From a checkpoint of a small transformer trained on Wikipedia: LayerNorm before each block.
MLP neurons of a small language model. Each row is named by its layer, matrix (up: input weights) and neuron, and shows model dimensions 128-255. Each number is 128 + 32 x the weight over its row's rms, rounded and kept within 0 to 255. Numbers have three digits each.
Before each neuron's rows, "fires in" lists the words (lower case) most often at its 100 highest values on Wikipedia text that the model never trained on; "fires on" lists the tokens most often at its 100 highest values on Wikipedia text that the model never trained on. A number after a token or word is its count.

fires in: "16" 20, "0" 14, "2" 8, "1" 7, "season" 6
fires on: "16" 23, "2" 17, "0" 14, "1" 12, " season" 7
L4.up863:144165164081145099055126175153083177133144166163132130190128108106105169195136165116134078167184167105169125076155091096129136164133100072123143075112071132195107093181127092202158095088122162119104189124136145075131154167169126093033119154160146104090172119070086162057137112206157153113107125077142136126116122120148148147172120128144134155092190130127103128152121108035172113163121

fires in: "an" 61
fires on: " an" 70, "r" 5, " gr" 5
L9.up1347:154127138134168112110102144171093097150189121094143169112088102175092168132125057137151134132138092138122189048126150163138111150084153098124158104051152137113108138126118150099115138132162110103095120088148114166065150159131135105143185086090105142126164163123159088174100133073121162159144111118110087188109178162109149136124118116105087099058139166117100116122136135110120123121121

fires in: "led" 15, "to" 15, "by" 15, "planet" 7, "extorquens" 7, "lead" 6
fires on: " led" 15, " to" 15, " by" 15, "et" 7, "or" 7, " lead" 6
L2.up1072:191142110152112098090143163144120128165147087197166115138112135094157158119137173041114132141138112127108091141126143100079046144120065121057114142128138076148137058093181103125091175145086125136135163135105139168165123125153133141130108102135015137149169145216168111127127085108095115188204136113114130208119167150114121159129137115124112109112119145183141128135049156129119171147049

fires in: "one" 53, "that" 7, "susheela" 5, "half" 4
fires on: " one" 43, "he" 12, " that" 7, " One" 7, "ep" 5, " half" 4
L4.up743:122134139124118112087119148175100112155127079142109149163144144125154112204078087112184142158134130182113090194141164173188142140158152045109122053107107163094135101178168131173213176144124146122078125107072101109084180179117134093102147131098176138157144073161116135124152111102103125187152105090130099130138095082125123136137119122121110142151157143149130106119095107160122141162121

fires in: "several" 17, "two" 16, "of" 13, "some" 13, "many" 12, "few" 9
fires on: " several" 17, " two" 13, " of" 13, " many" 12, " some" 12, " few" 9
L2.up1250:122139185176136140140150128127155063107119134112097156165125164145151105139098130057162160115114119141153148208188177130150082079094198090111168105104106094133148130141117112139123123156102074161108111088154146117081093113154167101158225196105130076180130099139157056178166134068115137155114138115155122099166116103220135105116149112170155124077111106114142178122089094137158149102098

fires in: "and" 38, "or" 13, "of" 11
fires on: " and" 38, "ing" 13, " or" 13, " of" 11, "ong" 5, "o" 4
L2.up360:101162150130181128070142095186121093139125105121159093165099174149134127137100124102212075140162085128129178171122108132192073132086136089132139098125129118152096070162176108137134137162109078123102110149200167129144102166121159078104093131130150098171149080074103154093111131096125115111092114150102181142170207116120044142127188105115065147152160151136161147116134155095131104134130

fires in: "but" 29, "of" 20, "last" 7, "conservative" 5
fires on: " but" 28, " of" 20, "erv" 9, " last" 8, "w" 5
L2.up216:142144106113131105104130149171169161144084110120173115157141110142114175098102134181131090110146121151162112129109124134111098120104174089072124083112145127162117119209128139100130146151112104113178095124177170163075105149058049098119186147135148177127158101114116148088183157131111131144127100131174196159105195111193057124133095099129105125156128131095133126079145139154133119129161

fires in: "from" 68, "of" 16, "in" 14
fires on: " from" 63, " of" 16, " in" 14
L2.up694:164119081086147170109150150137171105103164106143146146140110157098116095156097109123194153143118096118145149158123159092094126129154113086093190125121166130138093103116144129145083139121075156148084178109100114096093109194089101160099192059171067102096131067142185102130166134108112061118101107133137136142085143132138190131133148159144100105053111114090154167087093116111086157108111

fires in: "the" 53, "native" 8, "from" 5, "with" 4, "of" 4, "for" 4
fires on: " The" 38, " the" 9, " Native" 8, "The" 7, " from" 5
L2.up274:113160112090125128116173128156220097119150120188126136173097085141152084146068130112158130113163118130162175189153085135169113148106160082168155072101151087141121085160135104089095082169061107124070115083138123155130121112178124097131179088100165184146176103114141137078189123067127105118141121133145139160159157110106182149114143148125151082119170052101149122102166169154186135160107

fires in: "the" 99
fires on: " the" 88, "The" 7, " The" 4
L2.up1122:117201125074185140087150158134136163170127132086161163125094096135068158140150142099171162069152075147128144081135117156103118147122138109135146078103172055122155118105117055121150130158111113095146158107118146138139161147088069152154169119149122134131170139162133107095166118154176138137135101143078190188144155205160120114148128123156048090133123110122109110101143145110186106191095

fires in: "0" 67, "8" 7, "6" 5
fires on: "0" 68, "6" 14, "8" 9
L9.up1535:134125187167064136056122095155123168151116153138152146071062103113166161156080119139143083137160147123122194150134163120129159130145149139098148101161127117131134092166180068147158146122111186139091161121132105154128138177133160103090133157158145083118143117163125150108108125161100148219131075125106188130113126144026089141166159124073114132140193171072152108123107102098201089111128

fires in: "between" 20, "the" 18, "from" 18, "of" 8, "too" 5, "at" 4
fires on: " between" 19, " from" 16, " the" 10, " of" 8, "The" 7
L4.up1433:173125075075099128079143133099174138098137057138171137076034114157127143172109108071179136163121099154136123155094168121124128180123111122128101140117160178088114135154152122078117114124130165123136223126051104155143117073135137119110168139153080091130082112177138160135120122199152089200145122140105104149153095092122136129124071129111121094130160153174142147086083109166132167102183

fires in: "a" 57, "aporhina" 6
fires on: " A" 62, " a" 21, "A" 11, "a" 6
L6.up1162:119064212148198161085167125180117113100132145115147164169132137156170111213142100144166184149122119135153150087110132126122139186144121104077141076125139063126127129155106133136144162127171132145151109139122132153152153220141107075147242128155092140172130141093120101127159183154083190181105135098073184065093128149124079127126145163111132108091161126119144113055112107133157150121155

fires in: "later" 30, "first" 12, "another" 6, "similar" 5, "second" 4
fires on: " later" 27, " first" 11, " second" 4, " similar" 4, " another" 4
L6.up1096:129127099090083112083100134151140129126095181154108089171086100106141164118127171109124115088171126157148149104151172154158074148142146094045107139160140135125096136126150069156056168248135109149149052097127081109104081143173095122086172103197087110166163117111163101111143111149114176181090124101178153134090164095107129090132123113137123141135172149136110179118143131122141129195080

fires in: "into" 15, "with" 14, "from" 9, "to" 9, "will" 7
fires on: " into" 15, " with" 14, " from" 9, " to" 9, " will" 7, "ri" 5
L4.up1140:187181143133164069110160139133141160199120168078083079158102141103073079182115104103132083140113107131111128097146090107160107128065128101104140131120140110193074128119118083142166129113085148136079114120102089075139096084157157120136158088137084155158146129169101103120065073133115127151100143114122154097156165145120129171120089125125115060122165134122170113142139087088155154148155

fires in: "with" 20, "as" 17, "from" 16, "to" 4, "of" 4
fires on: " with" 20, " as" 17, " from" 16, "ing" 12, " to" 4, " of" 4
L6.up518:151152132163190109101162183089147142150155131117139093130151131111177138161145108073191140092130117114147107162113137155169086150160125127107174171089139124157133111121145129136084163130102135091105097110138162137059151177093124112108190134100142137156149166127143143070187136127073138165150110121089100085217129057124092118142119124072155132106123103133090156114111150104134162129203

fires in: "found" 27, "based" 12, "research" 11, "that" 5, "it" 4, "informal" 4
fires on: " found" 29, " based" 12, "ound" 7, "form" 6, " research" 6
L4.up509:102146154104104140120131078115153148152115122135086100127116121162158163148068159060112141147106155123163092133161173140117084106189153137130086198115110145170123132166114147145147178092137139081110127106164093158085101218121132122111140125124179143146125081105070101124074167188143141131148121105138185089091098106160101104098132099131147112115155135148161174108090065124151133171173

fires in: "of" 24, "from" 9, "name" 8, "to" 7, "after" 6, "details" 6
fires on: " of" 24, " from" 9, " name" 8, " to" 7, " after" 6, " details" 6
L6.up51:183139115164155141127154156120131172138108177073125047103185066179112122160153153110130097114105100133161136106124136141134110144131132106090125153059103138165139085141160175147116094063086087076096131103036154146108111192165144109075178099103132157110127148137092118098133144116130106149109089128060100148167149158118150136140100150124159075057164048159129155067104082173138177150197

fires in: "role" 14, "season" 11, "war" 7, "conflict" 7, "term" 7, "life" 5
fires on: " role" 14, " season" 11, " war" 9, " term" 9, " conflict" 7, " life" 5
L2.up996:146180132089134041091142122121154102116116167155045094099115110164098149132155168136160176158122158167168128123168142149127101115131150055133130080103104074136129126201157165154126128120157132131160144132129057117164110108103031098127163197157082145088122045171177153067129129087191126169142120120118131139131109140061137158133064126133080117073140158132161153114080123163189129093171

fires in: "the" 66, "with" 7, "at" 6, "by" 4, "from" 4, "s" 4
fires on: " the" 58, " with" 7, " The" 7, " at" 6, " by" 4, " from" 4
L4.up992:151163145070165125138125154115170111103170125126116163162162111113150123184132104090149176121145126073111173176144127114143102120137132089134186161088171098169129090120132083183104153151104150132151055119094096123088116099117150111125195127112147145147159097102150141135095103150139129138113101118146124159130131073175088090141108126107154097123179128137165214109131141131152152154110

fires in: "of" 24, "on" 13, "using" 10, "with" 9, "use" 4
fires on: " of" 24, "us" 19, " on" 13, " with" 9, " using" 8, " use" 4
L2.up504:143160128168158140116113121129104109127171144108135086130118143103179138157144158070134052168114132118138117138116143125121089168142078123086191108074124132170122109102176077070093081086073077090011142132045151195156115164190212132066143164062129083087140149124084118134137150129098089157109080120129085213153159102072166187126104111107064070122132103117148188151103146121164135098152

fires in: "as" 31, "including" 20, "both" 17, "from" 4
fires on: " as" 31, " including" 18, " both" 17, " from" 4
L4.up229:148095127090163121088197136078180111103137080061149121146167104124123106203132131056155159124143137147092134151146144161115108166115078055162098188065167110129153032110126099152107128108119145078108113132118133076060100146139118135089131118212117173137104116141091103127129178152131121192097119151175071130148174073100131171098150091136160073098135076107139125144152131141097099133155

fires in: "states" 21, "angeles" 18, "york" 7, "coast" 4
fires on: " States" 21, " Angeles" 18, " York" 7, " Coast" 4
L4.up418:126181146108112105095123145095141088141091121115128124114186146135133142145106163133138107096146131125134155164127124137140126156084098099141127106106130124161156166128113070192091131122143141113103114140106080156091143156151123122090121112107138150155129065115149154159100068213100139105119129142160100124106141078129126122102132112103112142107125169090101136157090111121162130219140

fires in: "of" 47, "the" 15, "in" 5
fires on: " of" 47, " the" 15, "l" 8, "j" 7, " in" 5
L2.up634:101136111149136133138146115149170156103093112164131165134141119125133177131105146091175138087070095144103154188148101136088122143124132150172170141025092050130123108077124097116136188122073122131109129113100125161145091131118174110149111075164107136145117162095146080107134101129091124159129136122177173102100143184199188166154143145138183138046128123170165121151090115114121104130106

fires in: "of" 53
fires on: " of" 53
L9.up1066:166136120083091160112118126137125157152127163108139102151124106104112122120142179137093107123190137148149217103140136128133089212112161046178144150088149169131135104210097157142140090144136121134094102118179096131151119164121095111102155171121136092145151124147127137060151180108104125200138070151129159105094083078102112172156165094151136120164149099130118151114141160160121129176097

fires in: "with" 17, "at" 11, "as" 10, "very" 9, "too" 7, "without" 4
fires on: " with" 17, " at" 12, " as" 10, " very" 9, " too" 7, " sim" 5
L9.up421:135141158073162154175153175121118143118165124143102180180116125201142138149166144122154154135172132131151143091140156161161095045149141093114113166091179085172147113109166102132120136112145152137121105132099127061120160138160136123124169174160145154128170123117129119110054119144136192131158072122139122123213160126131191152125128175129157134103176125108055096108160129189129133123146

fires in: "12" 28, "16" 12, "15" 7, "29" 6, "twelve" 5
fires on: "12" 31, "16" 13, "15" 8, "ive" 7, "29" 7, "ve" 5
L6.up1517:136151138095128117075168154162125130116149116123147156144075069092133118121166149152123120112125118161139144102126135149106131153132148129110156099119154112126076106138099070099145079131095141152117122135134132181109138131150165116101086117098097112147108097107132150065141085123155112167142166157113149106140116131093122131135100097087076128102171049096110150155097080144177069147131

fires in: "south" 25, "north" 17, "southwestern" 5, "southern" 4
fires on: " north" 20, " south" 17, " South" 14, " s" 14
L9.up1259:108161116107118135108136120139105117133138149179083112126121046167145200124096155092080166116066145140162168142092107129148131153155139104090098108120129120076121119103096111104104156152195121151120162154126133097184104120155126050121148088070105111093098142093158119091126136125090104196131136170105170231139090108126176213155187174101142064103132099102108110122040103129157115115116

fires in: "south" 21, "they" 13, "he" 13, "to" 11, "africa" 8, "she" 8
fires on: " South" 22, " He" 12, " to" 11, " They" 10, " Africa" 8, " She" 7
L2.up1420:106158159133156115077146071181147117178126144126118099117142158120108123152084076121172109072047088188107138220151134141092099121104168099065136102068159092173143169109108101090171129136076114146149174108111165169127103160169134126139108170142123101120142145096114053149087125079099056180142122115153167084102157151108162137163189125104076082089164150109165184137116092060133175132110

fires in: "to" 68, "rear" 5, "who" 4
fires on: " to" 64, "o" 12, "ear" 5
L2.up1141:170118154153172082084142112176130091208159141084123113148162158148105202129068152097132130084171065104111117188135094104128112160075197138104112125086130089114102101117139124102157160133169075129164172097141088086088121146156154133117126112124048114166120100127128073135132158116130118137173130182121124161129142138125109106128183158143157156121139108141099142128153142023154141133132

fires in: "in" 24, "of" 13, "his" 10, "taipei" 5, "ceramic" 4
fires on: " in" 25, " of" 13, "i" 12, "ic" 7, "ach" 7, " His" 6
L2.up1194:125100084100202128172120095182123107110148109182183076098071106141117158155144137099181132154094096123152114121186097105127119185114148147145174114137121106168135134119121081120102125140139123085163119114148158167111096135135162198089169126180166121122142087159099121111190180115024128149076123111205148151143118105128136127107132139132152085098110060140106167125135196112142158099102

fires in: "and" 48, "which" 29, "that" 6, "by" 5
fires on: " and" 48, " which" 29, " that" 6, " by" 5
L6.up457:144194135132168094100099113120165130211185091101091089165137172124151170120117180125142140132141118117118175164178126135140057096111124078069154119124161074180129091127111148127082140139140087128174154133126128086133050154127133159134131115136129114106146073164127132103109169151085096157146119112190096175172175134107145117120120091124106111093112082119085175189146080170107130084161

fires in: "12" 48, "twelve" 5, "liquide" 5, "quarter" 4
fires on: "12" 57, "ve" 5, "iqu" 5, "arter" 4, " Quarter" 4, "ic" 4
L2.up1164:133175109081150145085153140142169094151132137153110095183078081099130134191110124141119106172138114099177089129224125131190120123088173124114088047139134164087125174187161147121105094156141085128103122121052102141108095102126088135153143139131105074132145105144132162042111049158170198121147109153218177171078125087126068076168121120141111152150151136091081141153123143090182050200078

fires in: "from" 48, "the" 21, "at" 10, "horse" 5
fires on: " from" 43, " the" 21, " at" 11, "se" 8, " From" 5, "ew" 5
L2.up1493:111182085037129166123177172115220116132205107153160138105095058111097078140074101135154122138130116148132171132137073104158151176158156078077120114072184129063133161118166110100123133118107153126128154130068134136102103132138071116171133038119104058145130091123139124093137154134135106157106108186149120169118182074154130144130122137172077093146133154131103153082115172131142101134151

fires in: "near" 13, "north" 12, "of" 11, "azerbaijani" 10, "west" 6
fires on: "j" 19, " north" 19, "J" 14, " near" 13, " of" 11, " south" 7
L2.up98:190113154165095124160141146141153155167086119174091162138204119131152124170141161051110116094091099142157139173124153049122109186092145140123107117044113065012118062081144133154119201119119107176101159105118083094112138157155177095184162149125118111095120179122105101181137135127102106181153131176106158128154085110200072218125130145112181073076126130141168098161047138141106156107101

fires in: "of" 16, "from" 13, "between" 12, "wedding" 5, "in" 5, "weekend" 4
fires on: " of" 16, " from" 12, " between" 11, "day" 9, "ay" 8, "ing" 7
L2.up535:180173105112106116096133188103134170141144125149145149115168105118127104160115157108189159119085124158136187128122158069121088124191169082060181079095129064100093138132138108159117109078131083133072100089117134124079139129155112082181128145160076124120106112127143135130128160173079093175182115123053125182140137050177160104130089181106181079128078144166145117135070162135127155143142

fires in: "north" 21, "south" 19, "west" 14, "east" 6, "mayflower" 4
fires on: " South" 20, " North" 18, " West" 16, "fl" 7, " East" 7, " north" 6
L2.up1354:147111124162143108086110096148168112169127153124119186142130086102159125117065108053128126153094106197151157200187147067148087147114206109136124056077124104129131086140115099124047140188128128131063155097094111108166118102164117082120120096110128095099155118163163121164143128155148053097161115099227200172064138114145133164132153105130152115110131145125151161137057088066113150164105

fires in: "two" 23, "of" 10, "south" 7, "kong" 7, "twelve" 6
fires on: " two" 20, " of" 10, " South" 8, " Kong" 7, "ve" 6
L2.up370:143142089169127124139099122166197114084104184113104140142099146114167097208150148096189118135095122140110162165126116131181122078129175146118138093096146050153106153092186088100102124149052089112106177120129161094145114176173161159133153115140110106140138126074120093098120145140085122153089131099165169141088162066135139127110179133136139092069114111121121142149091163127188092093116

fires in: "in" 30, "of" 20, "offensive" 10, "battle" 5, "during" 4
fires on: " in" 30, " of" 20, "ensive" 7, " Battle" 5, " during" 4
L2.up882:148141087184140129157189134164150118063098115138171082178135138157089221162131111085115175125107105128111185139152124087135104148157130168133136166072124071105119094117180123084131181136119135131132099135131097147159050139149133112114187163136043125127135067135144111074163077095101075151113139127196092111100107113097053162148126126154133116053095132146147155114077152109151156156149

fires in: "the" 100
fires on: " the" 99
L2.up10:132137108102123188059108127178117131163134158149132122113086069176142170208103113134188160158149103143119221088073105080105098141126120096162132155057127061139162083092127126150148163152131166140130089144136138105173118054137100145129183081126117131152124129129144150063150164229152129149160144162089095188134128114120149175118137155137183090165122158142099140076140176087201155155056

fires in: "of" 68, "the" 12, "in" 6
fires on: " of" 68, " the" 12, " in" 6
L2.up159:196157135077151089099141111135112159131083131140170058110104105129089033179112096119168129182140100111129125065133144101090130146164125086113157144080150137100109153170133116075095128176107117146124124131140174156166151137095103145072182154172085111087126094173160158126121123141125145176138129140162164177104158123104127151128074126102138060133137180130142130109102181114179096135154

fires in: "to" 61, "into" 5, "n" 4
fires on: " to" 64, " into" 5, "n" 5, "N" 4
L6.up467:138116164134116130116154115169108099146171101145121084136128156138172047141078117163144143125084094121123164146122114110153119102120146077092179115098124108093095101153164169170134148116167130145115132135157063119095132221185117104132144132111090156152142110108136054167090126118145060138157109091120111134096140084130119165111115160114154144102164123120153155113135159075173127155126

fires in: "of" 36, "main" 9, "in" 7, "through" 5, "youth" 4, "football" 4
fires on: " of" 36, " main" 12, " in" 7, "rough" 6
L4.up22:154159094113173104098130136101150133177095158120108097147123122070073093132102117119127122151112123082240134194196104145144136132139186102098178150123175135143165113177155143094121113120112113132169058099154121106118143117095117113174137188114135134132134062134082148096145166097125135224180087133115132164106117073153151086140128164131058079124175177132104152063120143102174137132151

fires in: "of" 28, "the" 22, "his" 12, "s" 6, "original" 5, "by" 5
fires on: " of" 28, " the" 22, " his" 12, "'s" 6, " original" 5, " by" 5
L2.up118:151092125173129027122115108183136118111169156132123131162119086135132167121102163110183170111065066137133132112162170188097087191140084123186184133091135116167104114159157104182130173185108123161090094134137133097148127159121196131143148151152137076137123130141151113098176114161107129139091120123149145108151190146217125162127119109173124098057172160155120174095154162123118108134112

fires in: "both" 29, "between" 14, "the" 10, "either" 7, "with" 5
fires on: " both" 27, " between" 14, " the" 10, " either" 7, "e" 6
L2.up1379:120183129116126151075174138117118103170097137126125162169073118095122124206124162089167186152127142155117160149114160105138092147095120129119142090134167104135107070189159076107115128141138145098124162146159104138179160182158133167117167111147073104147154088155149132128153078090123127168106126101149130154127160111066124166123099111173141062118095170116125116146132159063135132151145

fires in: "a" 32, "by" 18, "into" 12, "with" 12, "are" 5, "be" 4
fires on: " a" 31, " by" 18, " into" 13, " with" 12, " are" 5, " be" 4
L4.up287:132126188168125131126144171132147108170189172063107141114114155126127140167137131126181120103176065096125171147190082174138115184113119074101141116104143101102091137081152104105106173142138103123125131130111091127120116167156196113110162118160068163188107083127051085156137074148103132182130141093081129107151141139063130198138180146109170064121174122142127163181110135085165161125166

fires in: "and" 26, "with" 12, "from" 10, "team" 9
fires on: " and" 24, " with" 12, " from" 10, "N" 9, " Team" 9
L4.up809:163175181103141126146120163159145075126147095080167128135154141166138132108129130032151118119090084146145146166129089181102127111119182129155155092114119070158142108141114045116062073150049079124091038127109108082112126152126202109118125060149162174132134094111109092155147116143141113112164133146076177092066142146215174089166143152135192141136056107142151149105116192147152105150136

fires in: "of" 25, "los" 22, "de" 16, "gubernatorial" 7, "san" 5
fires on: " of" 25, " Los" 20, " de" 16, " gu" 9, " San" 5
L6.up1413:152116137099120146161164120162105069210141139137103101149152103158094174111139197094149123123155151161157130073193144036078088133135156144122147098099128061150073117089154107114169099094090061110152096109128048084133126126099198069163140125126138144074133151118080083123147118174102170133121128134136093169106106087154139159136182130070159126150133163139105056125080189115187099113074

fires in: "between" 49, "both" 30, "the" 9
fires on: " between" 45, " both" 28, " the" 9, "ween" 5
L2.up959:137169102123096137030130111090126105186090136136116069093095098082079093138173190083194114151112140173090122166123068135162094174092135114152112123065131139154124150179089075098137150133158106097106137112067165151087152124122143164122126136149125152076182105123151151117152085130155103126163139164124127187099154104118103125136097144109149000121132185127154137136138161115163098104146

fires in: "of" 22, "early" 16, "late" 11, "in" 11, "the" 7, "about" 4
fires on: " of" 22, " early" 13, " in" 11, "ate" 8, " late" 8, " the" 5
L2.up1185:154197147142176132117097183214131143107133149131098067168192133099123099152115180130169117167122098145174191099123107115168071142162136108135160113098101115141124035156118110154142125148151079136114159097073187097105124108136160133114118166096109107139111130157143141155186157163181126142139107135108154184106167012123078130117122123125095100112197049097135167095100140135130110123136

fires in: "to" 26, "from" 25, "of" 15, "for" 5, "into" 4, "by" 4
fires on: " to" 26, " from" 25, " of" 15, " for" 6, " by" 5, " into" 4
L2.up1154:158110123119118151129138168111103127132151167169188145132119129130154111141018130132160130154060125121124167096104127092196068173139138046096146095040158152146070122125132134083080183133125138094092114123117128088156086094202155053124159113094047104113123133150163109108145130133107081135134094154123140165140167136124064178117136173115175083105158127125109179100113167129112156136130

fires in: "both" 30, "of" 17, "native" 8, "females" 5, "between" 4
fires on: " both" 28, " of" 17, " Native" 8, " females" 5, " between" 4, "omm" 4
L6.up729:134169135074159137081188132112141110137074164145089102136100126113115127117139155120220104126137126129155125174110102120100086160086172125125128102134170076155138077143147107087109177203086098155126096066150111164073143056165120133144182132142140126157174123100119137114176078085104148156147138212124171169170171133114154163129128106089077002174139141117095087152138117155158129128119

fires in: "a" 40, "an" 10
fires on: " a" 40, " an" 10, " prom" 9
L9.up1205:118146179095124125161119159159129102153133157146107135125198141140166115163133094137152087126160100122182161122124175143130127166129105126116136118129134111121115101121167155122173121102189102113159104102156140161117140191105183117116152079141115157160156128107110123148085132132124226178163057123080113146102136123139139151134140108048125138165173141070098100113119140120136141096164

fires in: "in" 97
fires on: " in" 96
L2.up631:141138165109120177153146104225133144133117108165129182138121156124091113138131096093154131110139069095207150175128123144081092163126102140127214134087125084116224103094101116112228116118132091160136131095086141119077166137104155143112122098075132185172125121142097060125119090141104116169107081110114121135094110110163119131110106154129171126070136111122192105095081127165180157128110

fires in: "large" 17, "of" 16, "small" 10, "animated" 5, "mysterious" 4
fires on: " large" 17, " of" 16, " small" 10, "ious" 7, "ated" 6, "al" 6
L4.up467:141188081124131129127145119164148101153109088128158108166138115104153167147121157114181104149186104151140163129099127063142090123131123101180122078108133117136134085141128060082099135165100082153119149137122148133141157099100135088087115153071105094127127108096111130060123165122096108120131146099201192137134152107161107168119168109114067098182114086155138084106186121106137139150118

fires in: "the" 98
fires on: " the" 98
L2.up778:188120119124153152062234145107096156080102139111129096181157107093119211181094112123120163112122080091144075114154122152137082136079118135089109136141108180081114116132119142169128199105115118075151142096153112138175128111065084121164191200114090167121150158104151122121124115175145128125203064137139101149147157099116132110123133166151119130147159106137167098107145168114158121145101

fires in: "the" 98
fires on: " the" 66, " The" 18, "The" 14
L4.up648:122060132153123128066145171208114122149205169102113111135089079107207159193117144120147123190139110111147139125128104089164111142102139050130117118084153108109169131090128101187109151136132161109132044126150174131108113141130160111130153143154049076156145161156173125111099136145147133146120112052163132134130119025144086117128173143103148050155124149150093130120124152123209119188096

fires in: "that" 26, "released" 17, "release" 7, "found" 4
fires on: " that" 26, " released" 17, " release" 7, " inc" 4, " found" 4
L9.up818:124160131101152147077160133173144150163082146137082056129141147099164126164104158086131187184105104101159107116131126123107098111183156106083108117116147139137100094125147156185153113152132149161118108120147117180072161123068101104096151104114126079113141138139109096068126056202151111143126113150153147159116240129087118135107122148103148113096185125137115176096093115083144170126167

fires in: "second" 18, "first" 16, "december" 16, "another" 6, "addition" 4
fires on: " December" 15, " second" 12, " first" 12, "ord" 10, " another" 6, " Second" 5
L6.up675:136123143110132112128122151128127119138149129103084084169155099170128124183070164126112113130113112173195184147161131176201123142132128145087136155175131113052119131130158072099076086131140163131104137115039154172079078161141147117154102114101114086142127110178097135136112059133146129121097151098146160176052161114105090110141088095114088151082167117084139099052109158145147126164154

fires in: "the" 26, "of" 16, "all" 13, "movie" 5, "local" 5, "that" 5
fires on: " the" 26, " all" 17, " of" 16, " movie" 5, " local" 5, " that" 5
L2.up1306:182103108137132079050135119184143146142084184116119114139158083112147107116106135113169158157157142129130109123146139126187116145133155031116161130128128125149128118157115120160114198101128141132086111137143124075133136157080124110104151123148107096097117167150079090140171132134139088128098131122177169125100124111102169141133163124130108103122172136144160187105118135112103128104072

fires in: "of" 20, "and" 17, "on" 15, "which" 13, "to" 9
fires on: " of" 20, " and" 17, " on" 15, " which" 13, " that" 5, " Two" 5
L2.up474:136141155097125127048135122151152160164125178109135138142104183143122129100059119122228104134158113104105153173144077115145089099115160101128157132128107174144122128143146130089143118126084087149137077118109117148096129148116135099140157146115072095105147077175110072164096117109092105198165115053139100134172117104093120174117118122146106153087135136141153162171111096124134099132167

fires in: "of" 34, "the" 30, "oglu" 6
fires on: " of" 34, " the" 30, "gl" 6
L2.up1344:150200135160144169106170167132155124159140156122109132164146107101054134135094146184135107112161125120137137103132096096130075127100171097123116156043102096151054103132082163154156114082131127117112145108128049055104116122111122067154125185165078084169127103116119139119143024182107142145124116133132108152157137072169072178140118126111195126122167116136091132108125149123160137114117

fires in: "of" 42, "there" 9, "in" 7, "with" 6, "which" 6, "at" 6
fires on: " of" 42, " there" 8, " in" 7, " with" 6, " which" 6, " at" 6
L2.up724:148174083125180101169102144169160099095148138145128104121137121139097151136056156137207187139137123091153131133183133124116047120119177129083128112114123139145099091109146078114111091082099123108104133100110124136151078195102103146152184142148135120170145125196088153122171122120109132180146103133137125156160178135162102169118135120137119106077147140121184151097090135164123138122160

fires in: "out" 16, "role" 10, "years" 10, "season" 8, "cast" 6, "1960s" 4
fires on: "s" 17, " out" 16, " role" 10, " years" 10, " season" 8
L6.up655:120106133086107083124136128147159129130085118194107121129124120113134142167137168106145141141098105092148131107094152120122108125176106103119128141185120123082203135147170161118160175115167093176176063085135129118040118116050087122094155178134140143180095092115105119048129158109136111145180097129122217147149163123156133146135139120121156143087117182092132161093146089165147145130115